{"num_hidden_layers": 13, "hidden_size": 384, "num_attention_heads": 6, "num_key_value_heads": 3, "head_dim": 64, "intermediate_size": 896, "vocab_size": 8192, "hidden_act": "swiglu", "norm": "rmsnorm", "norm_place": "pre", "norm_eps": 1e-05, "positions": "rope", "rope_theta": 10000.0, "rope_fraction": 0.75, "qk_norm": false, "attn_scale": 0.125, "bias": "none", "tie_word_embeddings": false, "parallel_block": false, "init": "normal", "init_std_qkv": 0.0248, "init_std_o": 0.00486, "init_std_up": 0.0248, "init_std_down": 0.00318, "optimizer": "adamw", "learning_rate": 0.00156, "beta1": 0.9, "beta2": 0.95, "weight_decay": 0.3, "lr_head": 0.00719, "warmup_steps": 442, "schedule": "wsd", "decay_fraction": 0.849, "decay_shape": "linear", "final_lr_fraction": 0.0, "batch_tokens": [131072, 262144, 524288, 1048576], "max_seq_len": 2048, "doc_mask": true, "train_tokens": 1247000000, "max_steps": 3041, "dataset": "wikipedia_en"}
MLP neurons of a small language model. Each row is named by its layer, matrix (gate and up: input weights; down: output weights) and neuron, and shows model dimensions 112-367. Each number is 128 + 24 x the weight over its row's rms, rounded and kept within 0 to 255. Numbers have three digits each. A neuron's up and down rows have the sign that makes its largest values positive.
Before each neuron's rows, "fires on" lists the tokens most often at its 100 highest values on Wikipedia text that the model never trained on.

fires on: "4", " Al", "6", "8", "5", "29"
L4.gate821:138130121088108127123128148124106157099151124142139110087126134127151141090098119150119106126158160109101124118166122105122138112143106123178075122096168124094154140112125115139150071139106101135116092151163164145115126080082170131118094115135127109186099154135094124138124164125082155167119099138106118121144104124122112116080139117088082151146137113134084145138125159123139139112082110122166095161145124108153115113099120101136173121150109097156167152109141155144122083146130145135118143088164173123138130102101135120130120152138101131136163109193141126115135133113129127089180115106091112124112144137157126107134124159088153130096088075110108140139170136108155122104115144150137177143104119119090115099133165135145091145102100097103124145173160147085131116119085133
L4.up821:107149144148140144122078109127124117137114098134108159151068118139145143152131112133109106131126138169100102146123131119122136140115158162112108109086111138151130156131091141148129114077121129133109097127126099148114145124146105126144115134111151139098108056139123127140151110139158120158151140123075153134109087093148142139173111140163072149122133132151119128123088125081132113128087123105099154156119169152149154081189155145126131154170136140151094111094093133122152137156134132141116155129100137169161131109146101132132156151172139149138078140138132115133124126123119116134176108152103119154149152084180132141128151080122119147180172148106114130137121092127169106122094098120105150130135124107122104104118128191144150074147148125148122086114139133137138125157147081
L4.down821:172131130089135136120167114106100142143097128118150113125157121106145147134111134122105125117179154134123155152108131126158116115120132118175077092102140124153162139127131108105142125122097077100127109129154117178128186108117113104133098121105112139157117144122102084101122157079090130156146110098115099142169096119071132124110139120119114133129129100086105123141165161145152130127120133187149154149140127114150139123154109100118128076139144121139192153113128161129166088137165114152105161117129151108129116115119139154076085157155112173129166158091146126076138154093072119106136166138093154106167136152152102135143137113124118133133097102173142112151131163145167172117161159121129141118114096144130097154152165134178116128096101093112133139150127116085128170091135126

fires on: "30", " car", " LA", " micro", " m", "=="
L2.gate685:143137126106130118128119095167136088117125096199111133149098143170132186114108174119150136130097163171096113157132132103172148105146150113127127148153140129154124084143107098151114140127109121090131150123127114113159123094121114109154089131097078166135123115156115147140126165136144149131099150137127127111136136076136144122143103111100130132116173125145093112114064122139129127092138084104138105171137182115170125146087118123156133079113082153139155102109119159090170135121120114156122161131168118154139118109137152152112098096143105105148100168125123155135089131121092133171131118109112170107134120122149154092118120140093147123097122115108120162140074128160141156148079125118119170088122121192138111111113154139168099121119150140113105145130112113117119155184124144
L2.up685:148174107130136175122148118135144117097153092155115119096159101163144137130131172110128118106120119130140179192093121123143123126134145132134130119124103133141140111138134106137132131103136090128146178111122138147113120146131093126127125096107101115176133107136116199135155110105104189149107121097175125089113136136129149121139126142095086110135131103133130163082139125160127145114141084099098126129140135098173124116081131131126147108102080157139152126101126150092160145123169114148075147123155101122155109138114164177096128092109111110135102183142142128115123117136121150111074170086125149128109109144144138148127130110122148153112115080144120171132123106139130120125090153116082167166151142125155093114124161158147128154150160175096161152131143164122084142165165144
L2.down685:130149136149125170146157133137132117120135145123146106098096116089118125159110160093132119161130113117141125116111145128098123115121057125156142147102141151111169142153136138127119125089093121098119163136163158122132129130137107113119133101158102093141145109090114166154131113087083122118109102114159137084115186112120118143091125116129121130116110102122125121154136121145151158117125096125114128093110129092134134135108118100124130126136158138112170125176087137150113151122165128116128108133074121115153108146117138142122128121084148104134153175169117070120102146116113138119085251144100115141133111122177090156120096145160123121140147116172115159116144150115113034138125129153109124145163105127161125119154131120130139145145170139143088109159138128120137125132143115

fires on: "\n", ")\n", ";\n"
L8.gate721:103116141089129114129086124155127136121178138180114114151189077168128142121119098123119151110134133126116123133148121116128139120138170129148123095077128123099133109121115117173110170113127160150093122143119138116140134137156128144145093137112139105178159127132175137112130115140136142107140115102110164117147138129155108102153123131071120125134153125128159118125123133104134143123124105120176128125140152162176118171132128122122092084140094150155096131135113088154124059128113121130126123089116116124178122106134147170121134120118112127173148108100100170147096105066141144135134096165119136127100150137143133104088143140144136110111148064157130124152110066124186139117097134151113116105094151135138106136077151163139088115081100097102142145115152106142139130154140154
L8.up721:114159185145110174134137126115137143094100167147148111116139075132153123089123127122117165146141107111113129119125142164160127095135159110119132120103158133118112149099139154138120175140149106130097182154111132105174129138120172095099098162089134104113173129153170095139076102122140136136162174125155127092106130106159174095133083126118108114153128139126150136110116127105166144112138149101171121161096138125128143150080123131096105108143114172112118117102136121109096117127144142133141116121137117109161100079146186161156128116131122127115142092156110126154111150129147125129103122154151157143134122143124099125112179152128130136135136149130091141123137111121115128129104087117148095113134162158166127191090126135114115121104116128142123133119131058094106180161133107
L8.down721:112144181149118151121143113118138116087181181165145093110138079174146103069121162100147175119121120106124114141169167129180074141159129090118134126085132109142130187159121103101126135177131039116135138110098117100166136111123157126154109164092134101122130151160130099108105111118129119111157138085146128113134142106153153109150097125123148153178108139129103143134143072114190132081130115122141106148127119113135136159111178148102134147107113144129134096110153092112086142126114157104142111105132127096142125094105168113141129130130108109155149138084144151186143134114127107134110240129181150119128122134113111153124148160153109129153132147112116117123132122109132165140134098082152127135123166174148155144142097163125107123143092111144170141115131063140107143133170135

fires on: " end", " End", "ind", " wat", " et", "ond"
L2.gate835:131165126122075122109135132128183138129132097131176131136150111155117142079121136113128112137148169116182108105135113157142167134122145133127098145145138123136102116150140103149103143149111139112114091116135152121109116139164111121132098140140160175162169127155103166136154099104149163091083126131120091100115140166161135186114147109071124135143142156115123124129035102125150130118114126091151095136108159100125099150173105091124162130110146146099140195116116110137151122171132104167104154154131142156165097096160130107118195160131128155117128143136093117113149157127095142151139112154153126121124075137125137142137128141143113137145127111055122116138142108127135114142117085116130131146098167148113128105148133113141126157144126136131105158138133133092111108173145146
L2.up835:132137111139091151141136090127139120096110139081132123129096131106143132101152146118137152126151123079099144155134139103129168145165165136118134097121128164150122131100150101135136173131125131134107121106119135147135098125117149123166111113186152127140141110119152129114145096116141116140121106112102122118076138114138098123159110111126147116121151187170165135161130159136134092147136124133134085122099150117095149114071137112101156103163147135134114133156107116132135136136149138190124120140156199149180093053138143095130145153154116134124101126158120143114102134165126139170117129109097085119137162095065094163165164140177127149144154083121095111124128081136115102097100105125125166101142118102129082178111094156134148097141125148152135130149130099120173137171152149
L2.down835:115187137146101149142132109128139139109104126087080155138090109131139126141114125120149173149093160176105096137147117122105138151117106130134147164115127125176106132101152102159131136115123110141147123129122133141116090130123141140148118139151151097124165069112088151112148025151089107094145118131125137098117120134132128144148161108138139170154163131131137142097121138122122162124129106112135118131098155167137128148141111124097154122132148146097146149140135107140149160107133148113118121106140109149102154161124140090114159155150134161147134112127142095133121131112151136177157215103117127094173114116127163096141103121111123125169157107141091133108171160118138077101093118155169093160148150112127117124117101166138111107118114142164080145136131155156121105202123125

fires on: "=="
L2.gate122:166140161111093089108141120143122089140121167163068136136077111133128145126137077134165101147101163121126111129178146085092124129137158081114165125123105144148153107124138079105138131111125124103125089107140114129123094075146119100124141112116100115124138135126142149131119137123166120148098148138076103154110118131114122079120091116099124114078091134112142071136075121124076094178114111125164096134095138121172121091100103124146085139133137143146131126145146139131112148128155127125159125121180123143127113111147153108108114102112112090160106113127079164112088135116093094114135115105145092120114098095155094150119138126118105096134111134123127124128149136072144154147084073082112136122105088099092089118135129136158131147112128088117128139147207115126158156117136108
L2.up122:170178131126088109107133124117142105111116139156089115135088145151165125124132099108149103153097152099116116161171137112125136155120172059095163138128116120119149123125128101107136131102108134133144122097128140138146126041168109102127148103115113101119143162098133172124110140149166130130115142130102111142136135130108131080109105115090140093116097141128145076112110116119100102170079087155153114148081097126140118110105098100126071131137102145141121118119131130187135146113142113138156102114175130131173102122132138089099088088126122091111123119121073162133115105134139096103137150141131106107120128084151111147129134157106130077138110156137107139126145143096127173113109104088135122085136118085106101130110142119145151153102154076101129150133169088142158166115133100
L2.down122:143164130179136126109112103129140106114118152144135106076099136139149120133120121117150118123085132087117137162145134100120147175109148091108172136133137124123099142112148105112135123081126081146083133132103134113173175087135135109110129126115103121133131125130100160143080105120160124121148135108137109128105133115109171129115115125132125089127132114116160095131140126144112122156122116148147119145082107117120104139110116106112097143126140141097126148106157094158144156135153114130128102151178132149156063117148131140114094074113125120111136078115125141129137112112120120118125255139153120134103097090193128155125124129118116127141123130145108139147155180142118167104109093109121112118126118097100130163134149143110132151122177128109143140166153108101121139110121055

fires on: "==", "===", "===="
L4.gate232:114134114116140094125124133126156104106117117168119082145146097103156143115134123133158116140100180120087143113151138150162143150090148126116148102089135159139137135106139143122106144111129098151125121132135082104134123115158074114133122079122139122163132104132154137150130154135158104138131177145098143137141153151140143140100095118098101113114148104116124093125116151089119094148109145115135104130097101097179127140105151144144083145120094145124156157138165126132092122171125115148130122079147154157137100124140156130124104089131122140143113113126093174099105127125093113131119132097153126140082117112154083117117125128095114092123081102126121137154128136105127130165043131104150136129138119115125142095120126139151064104120153136105114134147185143140161148134088096
L4.up232:150151137116129081053145085146149122154104130128107146123121094155131117139077099114137129127121135130136174128165146107113132165100130124131158115099127144142105133104173080134119129118067156083105099101110112113122128108120158106130114117127111110164129123109137154139089119152152135172117173131140129153124088163124134075138066119119085110135119164151144076111123105106099095138098098126185124124092119127120109095126090140104137107164129142116121145155115125163131139140105177145152176137155110123174100140127120113083146070143103113145123087129073147125120116118089161122155118120098160095115119098163110128126171083130144101130150111130112131141115140126143141144111162106170142120187122113133126115159140193117099095117175148101125146130177118096129160157169105
L4.down232:150128143146159109121091111155160101121113159155129111071125098139137100147117128110166113118109132101120108148154166132121163172109161099122186112121132119113092116110140112110122114126095097142110154114089116090151129103115106112130111143136108127127138104119129149132097116103151123139128157129112137071116112119091161125121088111109136093129115105130118105153145118127092122150089103115170095162078133115130103095122112114085137133127147132067086144122134078112133155142120149133146115121142146135161041123145112137101113086109124126139122073105114125107130099126123106123126239155147115115098104080193118126127090137103104099168114134163127137163139175152117204136121112112106131093139118125081148129137175123123121127119190141116134140143162117119139147102131062

fires on: " end", " End", " release", " published", " ended", "day"
L2.gate876:111133095114101116162104120094127131073162117134123092118140117148117132123101133105154126131164123133134096124127147140126094139150154124138092104142093138132120130136145118119143081137151130166163128136132128119110145155129101112147114129133128122144125138122166123139149144078120154117122144086122124132106133151127128170103114134115122130122151148126111127118100163148125113159143135134136071146158131051142113142120086124156155107114091158121182168108148132141141099140127092150119141156119137103151110125132159150108139106116117165164148114137126137127145164165131139140146116113143136122129075055132095152088127111100109129152155116086099148162155095108104112061128122140114101161100146138122138159179162155163100168143123107109122149162137112072086159163115119
L2.up876:190121143139140133131152113151087132128107129173106125102157133165091183101140123119102117136129167143177126156171151140122145136138122157104151118109104146177103162100137131142115158116129124108134136125136115119146125093135157136126160110107104116158124119087153138135106102153150120132129093146118163105119125144138156112146104078135158082125121151144112155155131124143112156110131118081094122136071093139166108117110091073106152107169168142136120136150172121139130147079116193086154108112155145157123127135058149138126105158081116129124096104124112110120102097149122119141104130143135113162091131154121147145143101161158137108123111113119081117114107116144113106125118124127113157146131120133112110107120086115109204145111141142127119156175094106168141118118115111
L2.down876:130107120137103142137116138128101103090136108112080095109089130174130095106118161130131112144146152130107083174174174171104129105176096100110152098120164174105114123177183139128088130139145111125159165131136116110145146094120134132112128133096130135090166168110151134127125125150118136116144183115121119074110117153158130144090135102126153148093185090122171100128130162147103143162150150108120111150113110178118125147132118108139108124150145159137151175132173105134109134152165124084105085140152147103118131127058124159098141113147140134146137119124136173117117124127142103145094171129145133140114143121079097148161079127142113134120144137112119153112108107088119122109087134132137083168099133149112129131172161144123115130091112098069094104126124122109124109137117094

fires on: ".", "\n", ".\n", ".\""
L6.gate852:117128201126126105175117091139115161097142114160082094138159129112149153105140133095193114149131108127075112125129128145129113121120145138071132127108123136136124164156093167113123125101096144145128137094126106111119123088119108122121090140128134134177160149132122123184164111085102138124092134126148150114118117101142167086115083165137148146135100063090092126142100094063104138109124120140139168120097097103131129121127159093154155153108104111109120140167117190092101128153112120146170166122156122112151134132132140118116129149139134111081126108102089118174125139145106112139140137117151102154168144083115146111112126132119125138084138143134148112171115099098150134134155114111108177128108092149129125136111136122178130120175132112163130143121166117152098155138150149
L6.up852:154113120089073107154195129103113140145137115130122114132147093152138148099088106119129134136117155129122145128126113148118110142110113117134126180150122150143154154144120130119148128131119092092109111130159139123120118138090158131133119129057138168136154135095141122118124100124138137088079107093168138115120131134187160105123139121108119131107137110128081112103136103092169140161103117120118159116125156088154147143128116155123123141121130109113128141077106103087132114154133132144129173113135147111138130115147167137139194119154148112104111147127131114162103135120191121154089119151113090120119125168131139160112190132169122125130132149101119100140164082124117132088137147138095137099120122119159136141132079122157105114141125180117133119128128099141150195156165137
L6.down852:081132189091135102126125106070109130110115115135138101151122161146131146111137137127161111116142135133102147131090138145115084117105095127121115123104125149130168159140136133145139086156140098147165146117127141132111108110150145114138136114114119149139147113147107188137174124153165117123140122153152144100087144133153157094128136132156120169145153097096073135147149140085112136145117102104163119164121141148142136136097121124134135152144129098127127090162125166119142122162131109136124135098146116151120103126107146101132124119114151114156102090175105131157114152118141112078141255128127099153115149107124127105132128140126144125135126154125120128141127137123134200157131125130163182148114140123086127144131094112125074110185135155117110134120157121131146121171112160

fires on: " end", " est", "ch", " End", " image", " expl"
L2.gate641:068093106138100113134133161132150139112153116124113145131135118145105122135177139147145137126143143121175138102157152131127092150124126125158125087140145119129137157160105124119117159139160133141150138159148125088148112068118097126118149128114092166120151133144172176121162126112174131133151166107099134151174150142131155147115086112097150127133104158146113141133104119152140136164092136088136095124129138123158126133149142135122099135153182160135145148149087127119162150164148126155133154156149148154103167093104072107083197142097147115150147101122149121120159108136166146155151127087123090144112149141134076144163120143155096130132127119101129193148126104129124107129105110127159086175137143111137103134142110133157136196100140156164146133157137108116125112122111133
L2.up641:140077114095117090163186121132126159100095130121072119144115124126157103188111156157129157104124152118152117112148150138104124155139143087131148088104142139102125118112104129106144170124120125138133135130113116141146100103188128090109104122151178139127109103128166148098160109134121130114143163143128137159131099141128151154169095126163100106121148149124104166115144119165153133139122115103097108161110129099152139149102168155148079137174177148143149154143127117135132149148146129138124108123143111114087104095109124156139144127139101163118149118170138132153086099134149125155122123127175110118123108122133099138158085157162118107103145087104087143127171077145064132148089129099099128107120155095108171142132127106175098159114121140123117129157100103141098134135102118
L2.down641:137129124157131135138152170155107101099083090103118117140123111163119105146127139124105139110157121148166106087139148143111093138094095124137098078133182121133122131134127115143115148120131108150184147132128126151102155110112135126105155106117102111158140143128165143113158150105109107134117145070128147120139169103130113146108098126133130175111146166144119129111147132171121133205138117109166139129119094119169107132093137112124124145162164136115155124138129116145144184153152128128138118129145140098087155096066132112118157135129103103156096116114116123139141098126160103160135164088106113154094107142118089132173121155141051147126126115153106110144175114132098063087100104137112114143154179162124127114137117150147164153123134122142152152152146081131123123131132118

fires on: " ", "ur", "==", " =", "NA", "==="
L6.gate652:097147141084120106148141120145104130192123121126108097119148097162127147142111151108129099126123165143102169135151168129136136088135118122141134148135140099111124133126121121107092150120143118086100150102124130154133127123120102109141154144117129120111135135098095121182097139131157079149115120093116124138148108119115115140102090098093135123091094138103139125116168121121163128181109150143106129102134138106187116150144136139114124101129125118171098126086132144130115142185160153166111147108160092121143095103182156131139058121129155093172109153151114153147118168106110111140134128150135173122125152136127117145153099150078123106099107107139139074126069144130150131135153118156142122136099134149119095123143149116145124169122154080090134126125123146123179098128102147
L6.up652:110101169120127168079128121157121126153098121136133127124128120172157154140098167090161056097098155086068147136158186148127173105129117108125150128159121127103106136173173147150106152118116093088153141095130136124138125113123126168097130143149137116116113154145101130146139090117142117121124134088142103110155108142124160130106108121136101116142104135147158113128119117148131166132154166155129100176078116106140162147106167133094073134136128122120137109144108143153098122142179126121133162124151165108109111157128148172160089147126137079146151121141093112120145107103112112148069157163163179122134097153107109130136138149090137167125135083126120119152137137109094148156120096139109102109120122147133128135159104091059133156148156111138180115123122122101138155130075085
L6.down652:099101149180127078090095123135132123122098114154164130116118133124109113135136158149136110165153143109088129122095130112114103123130141167123128129118096137124145134118149155137149091128123138110092112152092110155171144104121145183100089117156140109127127094144141107126149140118105137104135173154147106098118151115125174138128161164147147165159120115101179102125111089132149113130118090081118117159134094111128113077120169113069103127141177119070102121112070137147124104113158162118144101090122185149138156151119098113086147128134123118106141082100131080133130101161125151094124244179155129119126128102127130121119123115149125126156157107170106146135155074128102160146102121129133135124138128114149126124103161126130142114117152157116115131141116122093122168163113081

fires on: " do", " did", " could", " does", " should", " help"
L2.gate62:128128115094103149104144149134140117142143134096133157143123111136123082092155128066062178133081121107142113105115124126131129090140103114112129079084098162145133137128120157143092122109115164114130104141109113127123144114137162110167159144169133146113157137161134132159127120121140162123099093108107134137131095142109141121106133178129086116106109127088169151119127140161130133147115106150102150138153130101161157125134121118164076142158126143154111105124127169157131155148187102126110124130142150120144106097145085100125132139131124147111131140135109164069119103163152121119138125122122123145135123137134130150060121127122067149145104093125083093106123133134117126138096117137149137137130187116136132128104090168123074071112126112151141165075131119158177098107086161
L2.up62:097107133140126130110120099154142114108113137026140150123147140116128127139111091108141096107123168097177117118141108160110144133074120146128122119107123139163086164180151121157133151136106161115121089127129134117103132124124146134124161125134118101139114146109141156153130085097120139133193144119155120115097121140145128113141102107124120100125139122098151141141116159128112123131158102112145156145073139115099183142084143121148130131169129115153112130112123113122156144159093146109103148147133119162129149104134169152129124127095129116101163117115201145124146126178135122151163120140138085137181146160136138171128142135124122129102134109145093121159120142117104157148201116105168128114124146129118123143150117134127105086093089113164078130138082095098148125124169114
L2.down62:120145154156145119160158136124118125112131118127148173105154138092107152124119082084153135132145172109144121142100091141113117108121136111125114120091114123182137159211124142106121111180133127109126097132132083100083112137111151124134116140125095120100143149099121127125138114114095128124137150165106138126114128156125120119172104102113123101143147140107171137135142169124082127094162122110123127146065133129100182164115142114144146123177118135090117142109109123123142150139107097140124160111144129133159121111150179168128100136062135118131134141092179159091127118172122106162160114124140053148188152156121119140126140142135120113100111129120135122133085179145101212164156135114147127135111125125142148123143110130122126074101087116172093162143067117083143126139165105

fires on: "\n", ")\n", ";\n"
L8.gate513:132147143150111083159101144122097144091129136148110079140133104101121107087145164109149130146116124163075092136132126130130115149112171150143091101120150165106135167129122096154101147131113153126161145133088144111110130121124164072123144135150131100109182131114140143131131087128119116179133123169149103127151142144153148129160117125106111165132144107114154135123173101151135134075112108145173106162101113110120113160114142136110125148161106131127161135118120130143145132088135129172165130151103107124145093120135183148150131121122113160139150134141139101137102104129146102133107106107100100131075136140155084118131110126127110070106115070160116108175148088158096146126129144137172129090108104119127128142091128127153112112086141159141161141191123097208136134146147128
L8.up513:130145130149137165121163136115172129086159148151102114113116108106118154141127136125152143136167126104135137154142147146156097152164112145147134132134137129144130102161141123143091127159139128137122151135111204120138106153079182137093141115123127152136137122106108112119115127131113084171128183098097134139149140100150169138105127143123119156123145116091124110170155117105161161127097116109121095149100107092129147142105126123107127148125079184101146134093116110114141107159104123136144146114115125135146085131154156110127162150153094130124144084117118126148095148103129128119117130108124158179088113177139141114157164158115132089116151084158120066124115053164119133105134140107144188122133130126140142129070132118144125177119139106117148152147055148155132128143127134
L8.down513:132140192122122127181152145127153165090094137151141112074137125173144137104140108114138125120150136127128112144146119150111081131129094107130107109098123154098108130128151086099116128186146087103152115132110134139144144131125150148122151136140140142095139150163145146112128104144073129124142105112100142101121112154125151154139084105109135128118151120103130127126149156126138078141101116108096091130108139173137167160103134111140146152105116155093112095136145113095112110140116094101120141124118104107127105103139106119106129125159136105137126137173144142159149137097131105117156255132120130120094110146134127126110132131156099118127098118150135071111091103124139141114140130108133116099138157130163124120120120154125107143134124137179189139121105087110124125142115121

fires on: " Tour", " games", " shows", " Valley", " goals", "idae"
L2.gate642:151091113135146143161117145131088126109153144130090149182158136132117149161120132108132076144113150196151116099169115140115103085118122131138141120107132107099158138179109171096105145097133106127163143103151144129148093090145095146148194123155169112139118095148148089124166132152104073117115124129098147129156121149115124139095099121142101154099107140122094181107139087113109108139119115102100121109157144112168106077077152141128146107135103108177146140145140181117141135121135116132110113147143134178084132143136141151147108113108136152131126138139147147127124143117116095108141092095153142150164130166148159112107110143106139072107112143103157108122155092122170131141110142115113132163100129120144175101122166105168123135059070118115153123136149147131111102108118109
L2.up642:169091100143152145147111158111105172115184110143109199122186135100088132154129108085141071126135134168121194137129124127117131100098132095163124120119160085124139134148134165125056116127137127127142165132136164153130113107131099125139191142138160110127115090138109121123168158133113111148143143158119116153168122141099131134121166141180106118109097163137125139098126127133108160107148100111080141112156133139124108094090153131131097097162107134136149153074170144116146138158107063137093133104132120149135118129123128152137128095140123159155139129157139097094119101134133106116145132129112153160168123129144131118115118090106112105084119091139139121124167105152164141161145134143125136122107163122116167118126165144119153164100121141133147141158122181128103145096126127
L2.down642:148127139098159131130117125097101152132137141122136152116137147103122138153129111121104131123137091113104147141135115111131148145102109130156128118145141127134106138134111127124102126187140121104147143136118118110114141116128154129127152136136122114129116118130126135127124148133121148103127125161117106144106151125116120141138141112131125133113117158116107112158111142156134114136138130134115150153136154141086100159133110129129112129139101139133120153117109127145127101136152109110108157113105126139134111129106105128126146119141129130108139124133139122107122106134108102135141255120108138124121133137122119142097115118141132139134109113154147091127137125158130072125130145144105145140138128143128118124125137146147134129137154123131148120135097169113119130120129127

fires on: " name", " term", " song", " named", " title", " called"
L4.gate513:129146118146136110126138136152124080130130179143132088121144128100155123126097119148130156148127155111137102102138148131113113122154149156117090082146095119106119107173095124150129163173160111148078104124120110138109108130152132156149110127088091140126109114118145144139124144133128132126128162181101128158086111118108103140152100124140132089104148168145144114110111137129114084165130136122192145126152087144110139124136122129092146078095128206103165111078148122116147144136122137173131131124133149114106146111074072154150146069172144155149152132121096115105125126166166135175120092121152120113151162130173142126121123120144107123158115117136091137108091086115108150117110131091123133149090146122130135179140149138157147122125100121113084149115100131157127129110169146
L4.up513:108146129167161159156148155129106120109107186132143120160127151125125107063135113119141161111088096130186132154109152140123109123150132096185140113146064142114137118109125098100093115128112124154102106122122118153146123141179103120095156101139070160129133150160163143106083123129174131129156126127146121137141128117116117151095146147141109106108161112156113148151109110130169084157111094170129104120181112115126137150137112102112075118122052170119139128099132154054160149128116123138179115127087170130126137167109089124151153110125161144179113126067079159147167114144117165110139120103158131127193146090140139095119111144129122144180123095137151136090116125130138121131106113137152124091105157110093161153158122134120148091116129106105128147144147129176111128108129121
L4.down513:113140164110089070108167088168101131134129152136152091119145123120168142112129085113128158132148125095157131082092137135112102124135139157148133089083164064116102104145121139119089185148161100123143119101138100142120099143112113141132080098108092139128100133120138120132106062121143150125137122110105120126143139084121100164128118141149119103092093134100115119114140082123147140136138121086162088105165094149117106065109096148125122100158144132106132138128132130131134130105109143152136130157159099171153145121106090113150083108145137153164127124126135121140140137143162144155163149127140094102170103136152152173128095160171103136126136121138105123139139126079114141131089147125143153133102145139099098103168070179132118148157108125120173124137100109125166116105138148

fires on: " that", " can", " could", " would", " will", " should"
L9.gate549:111151130086144177093155145120160116113104096139134142136163089137126112122109144144130170116125141125138156112092162149109183140086100115097146130141125161143124185145140139115127124106094121118118085103103149092120178149105152127131113122102139113102099111131134151134148139113128102128112143091107108103144102111150153060088138135118146128170125135126078130131108156162148108116138090109127117114140132096145156111098132112140115138106111116134164130104140143104131153110120121082094107148117131121144133133120110102103151135142100154148181131149104108098114126150162140109142127116119155140129129116114146148104162152099121148136080141139134081122111147087143133153108095115151125146106097110143129142140098157121101081129150115160136191129095149127151070131105117
L9.up549:113146135116102101137150158120150138124090080158137153150087120116114143098116121108067161128101131152122133177139128161144130136103123115141113086158181134156142161151161147090105150104148130095135119103149123116095126109130150145102102158145097143122131143127135120133148099099171095093161127144123129141128120135138120117115134082123110132113110102107193129146082139163143161157152173126112151121118121125105146087105100146165119153122100090150127161136157129107108129134108125135139101132130103140093134047149171125123080138135096145151188130091092148136146091168133116138068128114145137178156140168122115085107118138123154155124159127103136116133137131151164124123106165128167133129138154126148155112184120142147079119129101135123139104156155099143121085154101155
L9.down549:081142128134111136134141133109138080109108113105087107109122146116099114107120124148142112139123150106146144118123153106167103108142117119143106121097114100129165132138111126102139114156065150096144132077127115095126125100132128115156139101092108121139123126101114171157103104133128154113130146111130098130102125129114142150143108158112135092146138084155113150085130121138112089124121113108122100135154129109102157157095114132164087104122150153123127164093136113150128137106128112098115092125137150153159101143135119135109125126138153112161138058137156122139125116134142117113166155140148150127149123144123100139135146114151082093127088167090139119127108137104119251139153078105142102140111132108153155120109090146116106129158127153170139131130121127125148098118160153

fires on: "==", "-", "le", "ic"
L6.gate356:097157153167079106135123124149141118131154130134093145139123145123149162134110103155131120125132165138097142128172123121121147138096148129166109115129163059177117113077133130135129123141123145159089135135126112148126116110143143129135136115068138102120122142142112139135127124124151124109120171147111136141136117143130132123099143080126116107140052149124149157137116102089118088119095123180164127130123087147138125162100121144117148132132165094146154129120093130124137144133123228155161135135139092186117119123132119132128107130109140174127183122152106126110100099131147106156137121124118097125126102081121109102117130132125160104135128115131117164166125130127206136112088161099135119108090166136139117165142144154136110082091124163166115166117157159121130181096136115
L6.up356:143081157148106125136133095113126135141156116129126119126165156089111158159125126145098141137125114108120123112157129161081125095149116133179132110106126153128103098126117110140119140133126136117130110149133099132135139121128085119128124164140147123159184155155114191080098114141138118093133112144108103111184149125104104129175092124155129137086158133137161144095180120106109113100157101137151135143131121131109069159160063113119160087118164130126170155101114109155149100193169181126152146143141157139130124127114104125113127120149165098163131115117134136153115144134110135118084148124097163088105121135135124149144125143152128102159126152157147078139091148132129131131121182106127122119131117108116137159160156149186122110132132138158122137168155122137058138148080109
L6.down356:131112136106100151096144125115097138137143134157114090119173082152116155151127138167115137117133138120104088123146127128107131166125091122149156114125172128104130108124142129117136096157113145111145126116179159115177163111124121138144144149136154142152124125142091144106126102132122082081147148119127134143156110145126129096130131108123132133133159122141125136121163121138160089115179159124134130136130105169133078111160051110138137083100135134054153145128117157120131067131190165115130125127147143136161085124117120166121114155118139156134160141103137151119145112104113089180118190120109122108101123110101090130121163122133140127169074118147136096152145156148125117129099128140165102096154163126126133124145099129131100088114144111151131146146150145133090110137132117

fires on: "6", "8", " As", "4", "0", "7"
L4.gate822:106182101110091126125098186106135105155150124102134147112105079121149117088140144155134131119138151096086094108152166127131130129095148134168129114098094107146130143104109079157125119121117134136060142131153158137114120123123130145174113113121136099124108094151144150143117091131149084135119110119141097072161104097149065159067127142144096084166145131116100123118128144142130152137086124087132087141132133140110117142143110107105101101134176141174115125131111138131146144141091160123168143116172162154155119150143119113137129140126151100104198128141169139119145113132151151109145127097095124116101172126114174162116107115147158070148082098160124093131135138155164131164095106142131148127107118111139105141155100130115119134118124156115128131101169126120172126083144110
L4.up822:127117128139093120142141146154094148150098153099110118140143126111124112098163089126094133135135130118098107126158131130084131141104069130113140138111103109169142118096101122131150149092107145124133128165148124132091165130090164091182092119138133090136132154120120142137132110134126135089109108118102148115139083150142086156147114146115095129115112149183137102125119135116125130138108155118144099146098104065189142113115113128133101106167136150158192129139072175141113149162132154094154096135133164172120127121121087108105122136161129151135087127160156102153129107113169136100157085135126117162127153137106122167089170134096114114161110114135147137112136123126136116131136149121136114120140137154126116125126127091148133116136115136119129148107139135135133128094154128
L4.down822:148139130094100136128133167087092131126136109087129151116133087102133094142126102078101147131104132094093126120153093109171113141143174128145095131126086139126129133115127115132161151051142130124102110154140116151123150130147101137109091135106102116103121146160128122140117106121169104134142155100154118102109102125144113195091157118120098092144116112131128121093084195164111153132095143109139118143151111138122096149137109111096123145118129154140127127152106141077137139139142129154170117091118187156185124118128119118125129118087116096083179170126174167098125132154119145115139182143098139111167108130121165152141109124102130071116145099143129137124142149141126167180106109093139138144125118120114138110131111144121130082104113120119115129065132083129138105075160100